config.toml
n_layer = 19
d_model = 512
n_head = 6
n_kv_head = 3
head_dim = 64
d_mlp = 2048
vocab_size = 39740
activation = "swiglu"
norm = "rmsnorm"
norm_place = "pre"
norm_eps = 1e-06
positions = "rope"
rope_base = 10000.0
rope_fraction = 1.0
qk_norm = true
attn_scale = 0.125
bias = "none"
tie_embeddings = false
parallel_block = false
init = "normal"
init_std_qkv = 0.0225
init_std_o = 0.0
init_std_up = 0.0225
init_std_down = 0.0
optimizer = "muon"
lr = 0.0166
lr_mult_o = 1.27
beta1 = 0.95
lr_head = 0.00633
warmup_steps = 0
schedule = "cos"
final_lr_fraction = 0.1
batch_tokens = 262144
seq_len = 512
doc_mask = true
train_tokens = 1133000000
steps = 4323
dataset = "wikipedia_en"
MLP neurons of a small language model. Each row is named by its layer, matrix (gate and up: input weights) and neuron, and shows model dimensions 32-287. Each number is 128 + 24 x the weight over its row's rms, rounded and kept within 0 to 255. Numbers have three digits each. A neuron's up and down rows have the sign that makes its largest values positive.
Before each neuron's rows, "fires on" lists the tokens most often at its 100 highest values on Wikipedia text that the model never trained on.

fires on: " | ", " round", " |"
L16.gate1200:148112126105083109069143117168119112153107095103135146145156155121152160100117076068130087118109151125107169081159158148138110102109112145089157133144163156135145105142120134142127101123120137122157132161091127145097138165107128142113130149118148112156123079096046126111159112135120102124084123106099151153107159134128098118127130097115131113137104081135141169130146134124118161123124132124108122138126169146140124163105135160098131131083141118137144117121123101133130132107185157085158148138152121172125125155107146163148127137132175128158158143095143146140121106124169133098135084080115116138122132171186086161181112099095135130130153122113179162118158162138177130123110112127167137118098141130124119134140170138122103149094132096136152141140106125132127089150118143
L16.up1200:112111096110148145131127140134094129122182080128166131128137155071147132133127160131116091124132116126139123085114129153102129150149123111099103122126129112142105087114116128101140155120176146108167126149148117163107149176123100168150123141097125164101138096115139102088131081153147070129155142128138166126111129100174117095173113140160110129132110126152161112130089137106112093131094121122111133079144132142147113082130111144085134146073127086138142136138156184117136146131133148088126109103096130167120106110157138135103146131143156113129168123160130128136137123114153138079118136124107162137111101188159135161136109082073132123086171108122167096108119103132101104117118147169170084181137095095150117096046130196147157138098127134110152127117144110113104108140147146

fires on: " |"
L16.gate1317:081120178113157134114122133169150102123136108135129150168125116147101133103124104100155162142111149127073108119182123102122144112147108165112128090145136129137131118126103127111111108101107126151060160123135089181154132145130114152145143147163109150128104133121143127129125154094125164169140110120080093118159154124084134074143146134135162114139112110135130124137134129122112152149120137131113120139141149133138122157110156134166099147103087141146144127130137151120126120142128125121170117128126132115196100098128153171140071066072099126132105123074183131131102131141142106128128128113118118104101149124121118155130108122130163109076157135110095130141090114097127119208117124094151151138159081134116108145103149117139150157131129139151163143138107099157110133115094114
L16.up1317:092125145086138135135093124114181109118117141152098123117139131123148161084159083036091121184109116114088175141141144173122153140121103127128123102139106136114117130124125171154095124078104144135114124120156099151139071169119125125154126109154122114120146066148114105132107101114125145129128137136138138085146085120165127141148149131122161070173147124098151129114131143125117163153133105144112103124155116149105126122107133133136105121097118128115109154093129141093120141118143104135119101141088101111164107139087113133131147118109084118120099123096140125114124150143145094091112099131133144114126141128123109137149114123114148134148134134122078135146087100153127104155137158109150142150132126144137139123141151144098135131111105100148140127154128098147111115108093132

fires on: " | ", ") | ", "% | ", " (", "\" | "
L16.gate33:163153142135076099117148112140111093161156119085124116097146127130126117111134127123118165111116111116113127130091102118155113140153118104160149146125105119104172164121166125175144134137097167140150127088134141126154127138122127109159136096118134118120177103110137134133143114120134105135132158145123081137119090158127128101131154184171177108084099140101098125140175105155132117134118159151170121082184139139100137135118124126148124068125126144137137136107145122090158122119119151173122159133142143152129166104155126131134117128130161115144184143153111132110124111155122137137148167078149111153138122119130093152141110061152135110126131088122092149116133111140108113095103170137117114149129120108138143165143158161141119063159114119133134116137135124136141075091100116
L16.up33:098146114116136136097136122146130140143142090156131128144114121141111128122091150117118163149131143132131169159147105090187155149126173125121123095108106115088136124149140117130171137147141071152158128137139110129107130116119152142115106135110058118106155033106148138134127141112119143112153106169131168097104142132108143141176145102108171139150103155094127148092131133121147092125138122110162138121128127112119172127164094147135137128158167133139091161121167125154138107129104092152162121150161163104123163141111123122121133138110153109139102137167122142100116124140159125116142093119115112113143096143142138138125089112093158115123125116144199096146135133135162155145108133118126133091181146118141152136132166143161112170127124162076125096118121099115128125102060107

fires on: ", ", " |  |", " | ", "|  |", "_{"
L8.gate1648:066110097108146127142108145089079144119115120121155151071132177170116123138095108128113166142118153124136138140112161157133130175112148113119105136147132160137134138169145139120186107161184122120121143121143134102121125134156148140125078139123091147078158123165138094104081133120151117134156144104132121122131099110102100124077120063136169088144119109117143156124113134159155079147141118152147131157116124123113149135124159110117108145118140160141108083080130153074121154124135131173112147104069084140133115122140163123115107127127128140146114135143113107141127074132121138111219124105131138158125112118121099168151172096080166146131130134099152081119165148114109135118153104162122100145115138140126105114180136132097082154115128144093157135146183112128114127124129117
L8.up1648:099135157138134168116113134093099151156152120162136146124181151173171111110066142138101113133124136119156133103131104116118110153122133119165155130138105116146141102128114116116099131195134123156131154086131087121131136191121150145111095140102135138122082160101134119140157115108119068140111144122139126191147127138141153136114145084107132179084102134135087104148127142125140139130089136118112130151148124108107127171182155152139105120114166149115156117140144153144113121212133139145128113130079135110135119152078110125109110100107126106176137113109145121136153149131163154124119141114144119152138142108135092097083097129142091170099122135127155121113110177116167108114152124094144134087129119111121142144128167111114136112123132157101160132112147125111098196146128118

fires on: " | ", " ", ") | ", " (", ") | −"
L16.gate1246:152169073133106105118088131078101084118135094096107105140151133118118170183072149132161159146117136112068122130146117142110127143067091127135129128105135148129143104145122129137176117053127126121105133062114120145132057126147133134141142160111091167123114153126117176123130123136136125137157151114121119138166168155136127143158146144143134133151160138111116137133074073138162130100128120142111140099136143116069132136100116099161117139118136141140091115135153128151146149143131104130141160122129149088111118117132142100165168128153151121113164137143135142096117154107145141170129146095155119149174082108138132142130151109144129137107133121123119129136119084121156099178190120076082127121117115140132176120137162116144164110122135152154143166107144106103164137140121098
L16.up1246:114138105147167115107125141131150117130132114147093110091136135100138067087082135163115101152110150130151129109139102117132150135097149116121072172172120123115116129129089107145131112179132117110130137122154101110119071129125103122121128101166109094108162097135160126098152139122145108146130133151148128144152116111104139145119141100103104129140127132102144137124097125112078135156107096141141125122119105129110095138161143198135177101128167127134169105095109116145101148148159158171117080139149101128115150165136154106117077148109110132131176122116161129127131106086116165150134141124114147134114134126145131146127111098105145124111121084091131086082119081177134078114139135181138140127145122133139156110128123130150163079149139108124132169136129108112134141077100118

fires on: " | ", ".", " ", ") | ", " |  | "
L16.gate267:147172151127151135113101130155124140154119139124135139174111183111057134129182122122134108114174137161152159099108135157103086114180120122112122113081132097138135102163186112135179076127122113098117126128092124136119138151105110117099121140151125177111131113117153109146092154115118113091153120156153163139097136131121116108164117126133103127123157132204123121124137113172155164139107176111120127194158118124121134094106126110127141154161151110149130101071130120112163134154121148164138134146140080140118132116128154105120123122097157180137171134150133118154073118105116068135144108112100099137151146116158094171135142118114154097109130128099126131094157126144107140157145131098160135134106122146144112084167129152114134161076064136190135145102141083125095137117143166
L16.up267:163174111115117119137143091120128104107153137107113120111106093109117112111107135111189097124155106179159117115128156075136105114130085131128140111150121106151150106118083140156134134144094108146113131122094116155154149155150180103128136136126123137085129156130153157177153128165107089122121112168060106102130164155178093106121136143131165169091141126146096133153108120136126107114145105083137122100055083061094126133110098147134099127159146147098101193154093167162144134150134109127123112158110109103105172162139118132085146162127147153111110147122142124140163138140131129134119145114147125138147103134114111090111156123190114129128112107146121101127108141121124130119126095129142126120175131154155139101120095095127173084158179126159144133133157147105133084129103122

fires on: " |", " |  |"
L16.gate160:119151168128139130110139125100181125155114136098129155135130123119129127137124106160130152147148115135108133160184130137125143113163133122115129130127115143177125139114122110161095142128122129111122120152115119104112165144117146148131110149110123140093082148105132131110164096121161112127097133161159142138116108131114114167154156133135208131148120129110141154131156062094166086109119153148092093138139165139119120148150134151122131077130144145128126111154128146162093141133141131124136145112113129095157124117145160110146134112142092162108139105091147171138127100149150131166132131151121133070124092097144114140121146137141195142109124171093080094142110120103095121134124131064123184120095137144155138136127148118121100112119127123150156145137113124187126126127162124
L16.up160:129163165111187128122114133151154150186084126100159135114093121122115142125163117089129118153140173080083138162121077118123126149137138178113153131077142126118112118118117163119133117126125151143137131096135148139089145101132116124104153141175108133125137129109118085135145185121159119113100079129131109118091137072139144116169143149110158145139113133131098171132126105110116099165127141108081136157185155186101094143133119102094132132095101139120100123158122156098128147130088093139121103141080108167156119161110167131147110104086086108145129109151143102140121094107154140085131148157135165145170145119111111160163104143165150115142133142109110071152113115128120135122135120060118118144102117138114139142139092091116154191138139144079162102118117112132172082116148118

fires on: "\n", "| ", " pre", " | ", "-", " is"
L16.gate1275:112132158103170113126077087158107129123157111133141138123112136059141162113086151155153111140135144122098096117123137174087114131124168133060126126154145146114124106168154179137086124122106136138134110112110154132156132150121139141153096133124110142170150114124138108103137090151125113122112113130090106139137104103132091169144129121131130139111141126146116130132109134117145140143134092102114110123141124160155126112100133124129153137148103114131173105155158185139121134081078117131095163145156113141073083140089154153140133147143194105128131143137120157150124120133141140163146121133150139084173077162151143138086136133110146102130130111164151139067158168134137146162171145156141126102130107126110148137142123147120111174082185108137117124146121085159129065104121098
L16.up1275:115133168126155118114191174166120110117082114142112157106130135142113128110149129141102164122076146115099111095142152165146128182134129103112129162146082130124163088116140116121092170091146107123147156132126089148144114121108109120158150113119126150075118121117119107137072133102119125163140123122141118067153157141139086118138131108151117121113120128160151131106092121153125116136140071080136114139140115151150088096108169131115158128122141140133108144089154112100144125119117113134108170170107121133125104158079089124132084139149116127116105112177167137163138101155137151142094101125105170146113134139119116125118148138109130120123174128138136138123134153105166142133143149132124131139094133117148093130061152114109082132092120138125134124174107096119143081093138162

fires on: " K", " S", " G"
L16.gate1864:087093135132117151156146116139131109097121097100144126118134085130122128111125115128140158156142142117157133125123131163165137109074176121145111112073135148115151119129103111098088129110064131132119165122136101131130145163107118146106116150138130185124125162124173137139135133106162117150141181117153138119114079101128124140158109133112096086135098142134143127152110122162176143122162150136116176116103121153100130167129120121196085076127112123127167182146104104138136117116150125133083188157090147138139114110135151101115122134101129163147139089131149118137106154137160126117120109137130099153141144119143137175081137137105116147137119131109103148124125082129135131140134126101099164148168160150137130090186133124163168132156136119083137138103160156161087135153089080
L16.up1864:089153102088097113145144113081111109094156096135101122109124116124106127138122117143104120081135089129134139087110140123142120109136133134123108121145115124105125120106124117116136115138113164122155125151124170102134102138127102133096120131089109126129093130143123137159147110125142147131172140122111088087105132151120146149166155109177135091097117117160158153126151148190133142109163168165126118163111130143129104176170156118152107110102108137138120097140165087081145094152118105148131128138080072115129158140116158162137115140086158110153137100134099137119103109118149117122079111150109144105176143133101098083143146085079139131092150103143115085119140099140129083141129149136102162097075118103122140113123156077132113097180131130122127152142112126135070165103141129

fires on: "-", " –", "2", " -", "|"
L8.gate1408:084139176122130113122181143117117140140081128112113107127101083121131061138122140113145079134137113136121109121136105138178124153163138085120166104131128122150126117126102115109107160126127158112137095134159100152113112116152109152140124150119138126120119147160138126169143120160119128133139113138133102122127177167108137121169153126106147123127152129128146123137124107154105065182132127140116139155133134087121134158149121151089152168118126132140179150130076150165138141131150089149115162134118126130145143112121128097152154157113114114065116142122087137133076141111144138121125125112081134131148140120128064154161126105133084110151133156118145119087152136132166133123091121079155140150124178137131051153151141156114129112140129152127123113101128166129127122178148107
L8.up1408:096148151140123111124130112110116165167135101121133087109109106141144106116128148124142129153140139114147095116156112116077116195138114124102165167133124117144136147152116080086099165146140142133159132090129151159124120125138125107144099116131127159156143139144155125101145146142169115121138139130131108119124164127137125159184107144118125091160152128178086122146104153121133127091127163175113161192129089156186135150154104125159093098104121084114148139140099076119097145125110178129161093146160063136112113134144093110163093145118123136128141134132133117084124118169156103135105131096105148116117155134140172187119105098156132136135137097184064111134124119136143119129119148127099091140163140154123096138146113083137175122133167114110143158150117126138155143137108100

fires on: "\n\n", "\n", "."
L16.gate1972:167149150126097126101134110145116152168162155153133148154142157148137101129128107126149150146169093115109158136110071099149115083119126153165095125132173085092152098130103152155113105119110092124080147150157125159165125121149109109121121154158163084129182098174135127159115107102148136083142144134161139117115152137138108123128161136079103105147107092124126157105085103151153122148124171145107135118126133139154143130116142141149141122154145078117121107149131089123103133155170127142105131136116130167091153115119129138147113119142168156146159123155146098152115142139126137149143144121135129120114120138123134150149160143145098118099144124112087086112137178136117123130109049120117135140142145108118127114096126150120123093109137167109087087132122106075115132126192088
L16.up1972:172066109142090154125128130150125140125122113126144127129154118156149159120147076118095169112145142146127139136118119108100154110138154093170084140126094145094159144123146110100140133103155114124094163088145152142160156128133147143155125183142127132127128086168115106106108117105124100127129113133101109137167107180151126143145149156109148121091141128120135137117093119095139166146124147118130115166137132135159126150111162143156114168140160141127133139153180125132127190115138145168106118159124093129144104123087143132137144115157141163179128110139122098169107143187170126126145128132142132137131122124143109099109145145137110147130137121092145089103158140162111133132118154136076080174101154132123139148110161119154108157145137118119150080116117131186102137133104110

fires on: ".", " | ", ") | "
L16.gate1869:140126139134129105154144125115150148142135128131115103144164126132128125130139132106089105139128107127104147151148134103069107156166098125141147108107088153109128144160070119131108137161110133141143110121157122133116138142110131147118137099106108144187150094121125130110129091158105165153136122181144135132113119162115104139142147113113163146142095061160135136116129131142072142196120103088130087092101126131148135087109092132118128139087140107162096136080117116110161127189072133144111150135133115109117142193119141093097155170150150106173147124129117163150091110181151147140108108134175114137143170155130156099107140140112086112136105113122104090116132156100158126106148138152172090116170110094154167146140135123159125149082107113170160130057140115122104119165133153
L16.up1869:137189167114163121112124123124112127112114137088100126115098142111126116070147174121159116110138097094140126162108156127100138107138136094161143108136131092114107151186109116104121118148124114132126116120107084131109138121087097145132112155127092114111155118133154114064124040159146146122145157138154115142134142112105130157168137138189139144116123112132170146149127127180109115181139140104123115130116101129118167097112127106127124097151110080142157116111144135143142125095105126129102109118133106129144074113129117107116142146144098181146163143139114156158134148158115094178146119149105105171150161152148164123168090069101137165137089091149123099183158103127159118137105119121144069161131097081141110122145112150105124106105133123113155132130144127166122109123134183

fires on: " | ", ") | ", " (", "-"
L16.gate649:150127081169120117112104120114132109122143164124083137143111147079147098148040111163111148114164125112080101116129144141143164132156146121114163134112163105143139148132115108074155117130149062121119152131157125145120125141090077164173124120145145150152128095119135121133133128155144081127086147143104130129162105099119145103118125120115117128137141096132143144085112108191147149146124141152121147132168130102120138106125134115112133141138149093081132124110132146093142161146096094123113101153130122124127129123113129141154129158124149168126130063147127142123108168143103118144119063131154138154142109132098098158143139102117100114125151140088128134161100126180119125132131188140111157120125146121132104131126111115118093105095126166121113127126108103149113084139121130
L16.up649:152119135125140135123131121093119101137117144137099157142118137125118158137133146152135124166133124149134113164095134127125141183138121110107126084119133149119139153120103098103164115154107093166153128105161105143138174165134124119118134091177143134117092137116102119151108134178112089108148133118108120137134111089116117123132152157154149139123107144093129128133127156148074095143128108109137121138140100125076117115092137150122178137144124126112152118097173140097150108126119159153077134172111115142115171141129120098123119195111130138101140159138105110134105142129062132122097124181141095144073091113180128098168129130130174145114130105189141139128144160095109096086125095162097098134126114124125146143093102082098171123145145183114160101117104137137089148143183114

fires on: " |"
L16.gate942:104130160121120107085094106122127133122113070165123115150116117145145127094136088108128152166124154122076140106139157139146181127158065136136119133162170145139118088153126092135126133110111086148081135148094065160170103139148139126103139133152125126159122128120128147147147129157163129128144139155106128122153142120153121114124124068149158105103097139113167108107134096142108167138117117159093153160125167158150143123097126173152133083115113093119132110144129113130172139147155141137115126109139124153172118132086096165091162116119097147110130097131164110134125154145109060106133135110061115151122119124136144138135118136116145132123124131097085126179104086151162117171114107133173124144147097161117120109135145096109114128159139117126141155104122097114123117085123160
L16.up942:121131145088111156154111148126124107125115185084093115129128138122136143123141129137103122153146165113150122170121118130125084136105121135126134141133129128183122120106123122134110133142082132115178092115130127170156127147154108136161105143144131121124113125123145110145142145118110094126145170111130124081095125150104107095132151148147098125142147107147084158112089116116147150096129105115106091157130129121104102166130129136114130130107057132098120113148134165118099131115173127136112130117114118106098099155121105208149043114135146098118112121174106176088132126130117138149135129161160118101153130129119080161129116119151099141133133103120108137155093156110095135147164112110142153128111120098107122123090121115099116115097130112159130124128114116122096134108164104

fires on: " in", ":"
L16.gate1761:057148114133103130119109160105083142134158086106147156154148100164115113060113152143144162152144128160146172162145127141116079131096084102148159173126146144120153100191124104148135167135084115135134078143118123141132148134150158135167140143122109121139129086178155098122118119156146098123102166116122097136157090190129135137141100171152115155142104127198121164107148151149103131125133114154117194134175074130122082135115147143111104131179088152134130107116162099106128122125142114142154123143132134106154196117130107125146145146128125089085147107111109150118160118142183080106093130110116091081143135125121158134137163125106154105116105145097179119110139153149124103100139124144105156126151120113096147153152109107124140108071126109130114157100173156104132127120107107
L16.up1761:084130178151088105136096097131109126126079126107110172149117132105107101119108111065145088121108155111116105147138155140153159106099133122144118102119120128109107126091106137136142092146106119123147126160139174117160120103135117165145132151123051144106153154125124122153123144119113127095153133098121111157124111125112117134120169145123118114162108116178124122118102145095117102167152062131127153112117105136128179110138147209119111094142110116113106139126131126152108112158133080089125109095107149081104122137164089094132139103100111091157103150121111140114135157138143130090130132095135107155122147154078101145135109134088168159152149140140109086127134107145147157101146093148138148138150154118103179129127157128109160134125127108164134153128121125135127108094149122

fires on: "\n\n", "\n", "996", "008", "999", "998"
L8.gate1078:132130096111123149146108094119167150108139143142085154153109109124129118138111138153102136138137109126125119131112079138119124117129121139116118115120137109150155085144158183114117157139127083099086111129132164123131129134102126153171127097139149141116110104141102125114128120105148100168089093139171189079124126145146158130150155084134105149143090145149148127072123134149129094120134134172143144147160118152126129105118099108142146118133093135097121122153113162159115159165089155130124138107150141179128130144119112131103162105193150122128151189157150171123124142124141114101122150122131144138215116119107129137155130121162096133081108113127183131127151132136164151117120074137198183088117152137165129165136094118114151122147114148127162182145110136143133116139124172
L8.up1078:146108148144092160158135125124108156122108114089134113130105117094132133092125091154137150112078100162100147124135091151085162109122144171140110136178113158134161116146128153111107160104084101078106106114127122158145155120096145117150143134121105123148100144173101133096117131125126188116103100098103117136126155089146111149111162155162141158095168122133138097166156127161114141114119146115163145148120126095123092147127110125116126134144121138135131094147102147117145080098154097128134164111085121162117140070130134086132085133127141149140111141104135152125130136154121117115101151137138093099120129119153148094104112134099137154141107098080139119127135112101148125105128142176150148143142162090116162139108129160145098136156115132124119123100137129159143156149174137

fires on: " -", ":", "\n", " –", " - "
L8.gate353:106116133096148120162159143143135130155125133089159099139123139130159115122139123095113076123121089162092139150078168084104117137110127093071147127113186137145165114134115116088173127143111136120155123151158146166123141123101110137165134160106141120141157121140189093118150135165136127143114119160159117116138132178147136138149120140115154146143154080110125132099123144164154098133134092148147161168130072106119150123143152143167145147166124130106101109099128137098146092159103117108125113122092119136127097162101117155161105161171139139161120129135110094101098111112114140110137121164122121138109113112119144126172091091140112169118131139108168139111129123164083096140120123163142074142122128123144166138147149163109096148116082097125120074131126095137163147104111149
L8.up353:155091155180081159117187092163103117115155103125117158123120128125171113141102121160157136134149116095148122169142149156117114146077116154148162143138095084145132103165152158152155099124141099136136074097107097108151169169128179151119116118136119104132118116119137145118126108118091147151118111171129153128182131139087154156146106132159116144122103111115152174139130101106118118089161103136119137142097127192138130155135104074116107123081152111128095115134108109159122166106133145177155130111120090127130117104119082131131103153144131142119142089128169119146121125153129127086114128130105160127074146125136074180123127169168141142174112086147074136140098136139182097125113128105119132128155125105141131147141125052144108084136168137124113163130132124068130145133094141

fires on: " | ", ":", "′", " (", "; "
L16.gate57:131116099130105151120088129147125112125157161077106134105114180177165112144105158131147112133160085127097162120140116112096147100143141118142143168150144112179097108139155141148121130147122176146111129127145102126202120151088154141106125133147095155126148102136140145173118122123102092111094099149143100144176120159115152148090107134086128121139111164208135137125101151159145109096138140131110085149087075120148096152116124130131152128111115176105110135107146091171100134084102127095157147162108146145148139125171139057120116154148136152090103106150118159104135140088158139132176142172095107128146167164117115137095142160128131154140108108134112135111123110114130134108099145186129115142163114123148130131133133102120089134110150134144091122150138122143150152151135157
L16.up57:133141166135128134129108132137158157147098138134171121130113140099090130109134150114124082094102130101146137126143166152103116105136128110170142114134079132085106125194099083134121126133106071105180102150088122159136140135147137135154124114088128129137132125150127123131119114136142148141130113145081103135117163141115096142109139135157117126161156095153115110124118130146106135113135138122115153116110117102095115148119096148088113159179116091117138140122106102147113148127144095146123154122128103127112144095094139130097170142131160165124154163086181119137184149127145105153099128116137138194082109136138105133141191085124153121098123116169127133161109100163116095167110112149131130199142149108122114154105137142136158104133127138144174111056121087121127118119113094

fires on: " | ", ", ", "), ", "an | "
L16.gate1384:135143124143151123138083151124117086166096145115093076089089122132132129109134131148108114141134109152124113140119155140089138141146155105139169148163143091106170110161163139104170107124118095112114105162119081112159130104160149135136136096108099124107167123134091141132102120156117091133139149118108133121160128123129130121140108105119127124153115129122157107134185119105139159135095161154108123102129125129137124120139111135136079113099150162082152140083125153127118132089139103125141136175093133150124104124115102104127190088142111178174169095137110101118094159119100145113140091105135129155174168136119080124089156119155152128120153116138146168115140118111142119137120137122169155123130097110114122154122150131115120125164150148130126130119112125120122105165103106
L16.up1384:135132141137115124150099144146136163125127134127154105115121150079147104111112123094160180155116103100120158101114137131131143138161121132127154117113155129108137127096159107204109119119148131147119126090126141114141117157119130115144126125145148102085146144133096176130137102127113129131136101120121133156139097093140134151119115130104145125135156111135156127092084117113148086108106144109101130178104120052126136130139170142099110100081124159146147146174147158137112082131148091122121146153092107138143153164161104097092150107128108091174084128132145148129128212104109117158111109107127123119181109147140146134132127155147131130100128129124101122088124116142152151185117089107140131123176149108189121130103121158091087144099123143112121150108151124119131143126130122

fires on: " ", ", ", "- ", " until ", " On ", " | "
L16.gate1605:122043135150138143180080114120141104093106155143139107145142128129126146102115081130124104111129086140134123107137170121104176116117116152101123110168105156147140149125129176157085106153137099102124122157146122152114181167077137124137094124131136173107142108138110133131129102172089148109116122146130152115099082122128123117071111118154092140127132142097123116108120076157103159109128122137127084117139166086136184108120158149135072124064106112137112167117120186090096114143130124130108135111107135101154166139117105158107118139138093125212128125126138155180153136148178138130101098136180083117105118131159132123136138131127101082120138114126120134125138135106088142087155124129124123145141133174161110153144116141115101136119159121143103123137113130146114161132147121
L16.up1605:119097109147110147178111106101110097118106151129106158149098126150165098083137084126136145151111097110132095104117155071127137138110131153150158179127096157133119138106117114125124086171143146093185127109125105114136145149144153176108122147128166185133152133144137123130148108111115115125115114092133154126090091134089145176092097085143131126111117122168146140134125107139119117119122130150185114137141134153118107126132153121149145099101101118113123161141113144108139088147141142187081147133107120109112163144104121159126097089138128103139189125114183129138137132156159128121040092103109080117135113103175087124150158143074122099110126104107116141158138134086133137108165124113160121119116149142157152129119156119142117127123177129160125116136142127142086133128149104

fires on: "-", "==", " ===", "'", "==="
L8.gate1913:134134136113132145129120139166127114107127118112087119156143160110147156096117160087143165141153137114161090163153141130178081120111096130151119142148147163106164164122137105157139128097132180131114110157132093155105118154113124155090143159140130204144125117140129112111130128130149147156139141134117102151135129159085133125131137162149135089087144094144130159138134146124125139164125147150131154169129132132087118144131138142094146120125111102108122151094158120119156075129128082105135129125140130145101120132160133172148151154151100063101128157150054159157094117126107142109149121154151131141142145129138131149174112114132153146180113120145111072121141168121122178150101115152145154120139129113120144144118159115141147157116180138131161126088115119113103153061103084
L8.up1913:105136130128138137110126088132132119151067127103088106139131128152137121124092148109119113134164135083100122122111134137120072133113149130132129108112099119132119098085166153105148124125156118113184106169125109107112130115127142132073154159154125149148125141138168097122092127143141147111129147072155134146135134087137143116105132125142102109096131122125159166136135124089144114154103152094154069153135142106115084110150189133111125138102133161115172162127110157098137149162148106099120109131127113105122140113073164139129131126124088153124126145130142154167192126167133107106104131165084137128121151137180154154141127171156142198155079141105138116107120094139112154137168107125127127138125145158111119141111106127152147131099120167138119126139125111110110196146108129

fires on: "–", " | ", ") | ", " | The", "; "
L16.gate800:157166146159129122117125125143078109140162149100167133084137113093208132154154143155149114141123117153111120121122144175092136103144135143126100143078159136097086166173143124121175126147125120127110124103164087151140147158151123131114145111131116110129130130177130159100121129161140164125126130128123131105134121116189106115085137117118123158148098132149106183128160186140093108181079147124162092146110127114098147097135151118119147103094130143147141114118137127109126140149136086143115147145125126177132145105132145093106111115152181123148142152134134109162110137065154144094139095102090157117115139110120128133138155124128135105157113123126146105126140128151148126171166140115130145116126129134131109139117111128059101153100120110114181145114143109088137135134087152
L16.up800:115130148132140068120122141087072137115132171113127116128162116124129062122132122141149131138152120133120140120116160142117100119124106159133108114097164145115117155137140118108160137125153133145138095096153093105122147138152102157078163135116151125129135120158105132113182157169129135140146116140071132118128126083189128111151145124149112148158125113195098139148139114141127128143116138147168150152103151145145125113107139144113165115153126144150131168115102122122122157116170147142123173156129086142160184110143102136098140148140105090126143153115148091152109135094105155157168099111099140124153139144140128107166085098124134118155129115123129132129094162132126134131171148107168145119138125148155135149094150139143137110120157061133132128108112155089146093147137125

fires on: " -", " *", "====", " | -", " O'", " - "
L8.gate744:139077108135117116150144144152123122136116168091120143129134112125137132098136108126117137147122127174150117135186130103144152140122128121077124138123116113114141134129129123054116170144127096171116122133120136089150166088098100117139124121126159169117132141119169150145102076136129152070145147142151141119155116163179121158147116101106110078178138077129114143082163094143128137085097137112134127107161123136165085138147116071139164158126126146157135175153172101139095121171156145124093184097119150129152147170142153151146138116142132135078128163127127098133108109163118083136149159085136123162102124123087164175101084137137123155118114121181144145140150116166097135124133098145147133143154131086124139071175141122101116123151155117123130105110124105109126160149130143
L8.up744:128087133151121104144174156127143136158141107127135133128113184122107150139124090104119135104137122099144130137149092103155116119157131134123121145125133134095146112107114119132133133158157124155131067100125071118161173111130102115114117097095148192126093150128088120111141113137187124100077125130118103114108144114135145167134121110179146105099160088101136175082162105134127135160086141146179122149124147157094142126117116093125157138132083104154115152135147106154106164112088183164117115136150139161105125107129124129141107158166122102137120186125108132169099104151179111124114118137198139138104076141100151124121105114150108156114129109174156140116124149201129122091155111090120149104145137119107162101177142110132124151132128120138097109105113097127140183121149162

fires on: " K", " T", " G"
L16.gate634:133094104170128137143144071129147124074157105125115150104132143118114121125090099129111138153147134128118155038165164114112098098135143145121110122129118123141144124146089152088094120128140132117128103138158168125122093129150116130132117125136122117101139150130119232126129134161167173179114096124130130136147116167124132148127109160123119150164171144130109140100114144168160171092107162091139123128166083110110108150091112098128123122142142141125111174143114115136113116135175109125117169148107109151152140146136104143134148086071133153181145112158135099116116127088093118136119108112103104131139130093130112133134160107121080091117130106120109132119126122106164103107074115125153165085131162126135082134129104109166115096103121103099127129121155122079101101127119116
L16.up634:132122078132152165115115108114183122082138172107085205165088114139102126118118120113121114123138143105155108111090139106137150128124145194084124136120118147140122158141110139079084127113117127105136141103131115131104137167124132103133114139123121117108127142102145148148159155098147133133159122128098125111120164145101073140148118129169137095139165080129111148146111108126126076075111121119127146137135127145138115133149124090149167107114095134146148119114159131118107100142132120143142139170101122154116103102111131157097160119107112101123126105122128127129108118075091104116111107098131131120141118118116100128115159137136130111103097149106139133151104093106139125166153104114124217116124132065106101136145126110153106086155171153119093140090145137073129139140136136

fires on: "1", " | ", "===", "==", ".", "% | "
L16.gate1663:132100133111135136101180090134103088157110095152141129115094159154134130055135132119165135121104136154134091106169140102143138118115112184116140130142141132158140161109140129123173129135142107132089113129141128136118147168123125164138093112104120108094089141134157117154127179078132139157150157130076096128153105141189103110161114141114122096100110122142126164151131152080144161189118121108112132124155128140098125150082126151134107123114065128167104113140126091127111116140103122108099152143105155142140135102094142135134112122157128058097125111125122150148139114112101123081160167080128109100162149082133128138166143136120107107131061136076143117147140122114126116169082140085130141130131119161130122112109127163092116132124099119108107095125125138103148101173090109
L16.up1663:181130136126157136127174051095103120176079143122130129120121129134163089123134105154125119095138144128128149142157161139135130118121162146148120085158139134152123109096146150134127159194151096125086110123134121137101094134116150155139125119121137148114106156146126145143111156100157170178111116083109085139151141147170099110118139123154133110111098137098150132143147160099186137125133122070129110119110125091108100145124121115133137138141119116127138130155141080109116145161127136092109133119119124147115078114160144128099150123112138087095111130119138164160118151126107070088133150132086119130112133091136151114104137148162119111148098116128136073132083186137142144102116132110147109164128105146133135088140142191107149103111119128124096120151103135109091102150131062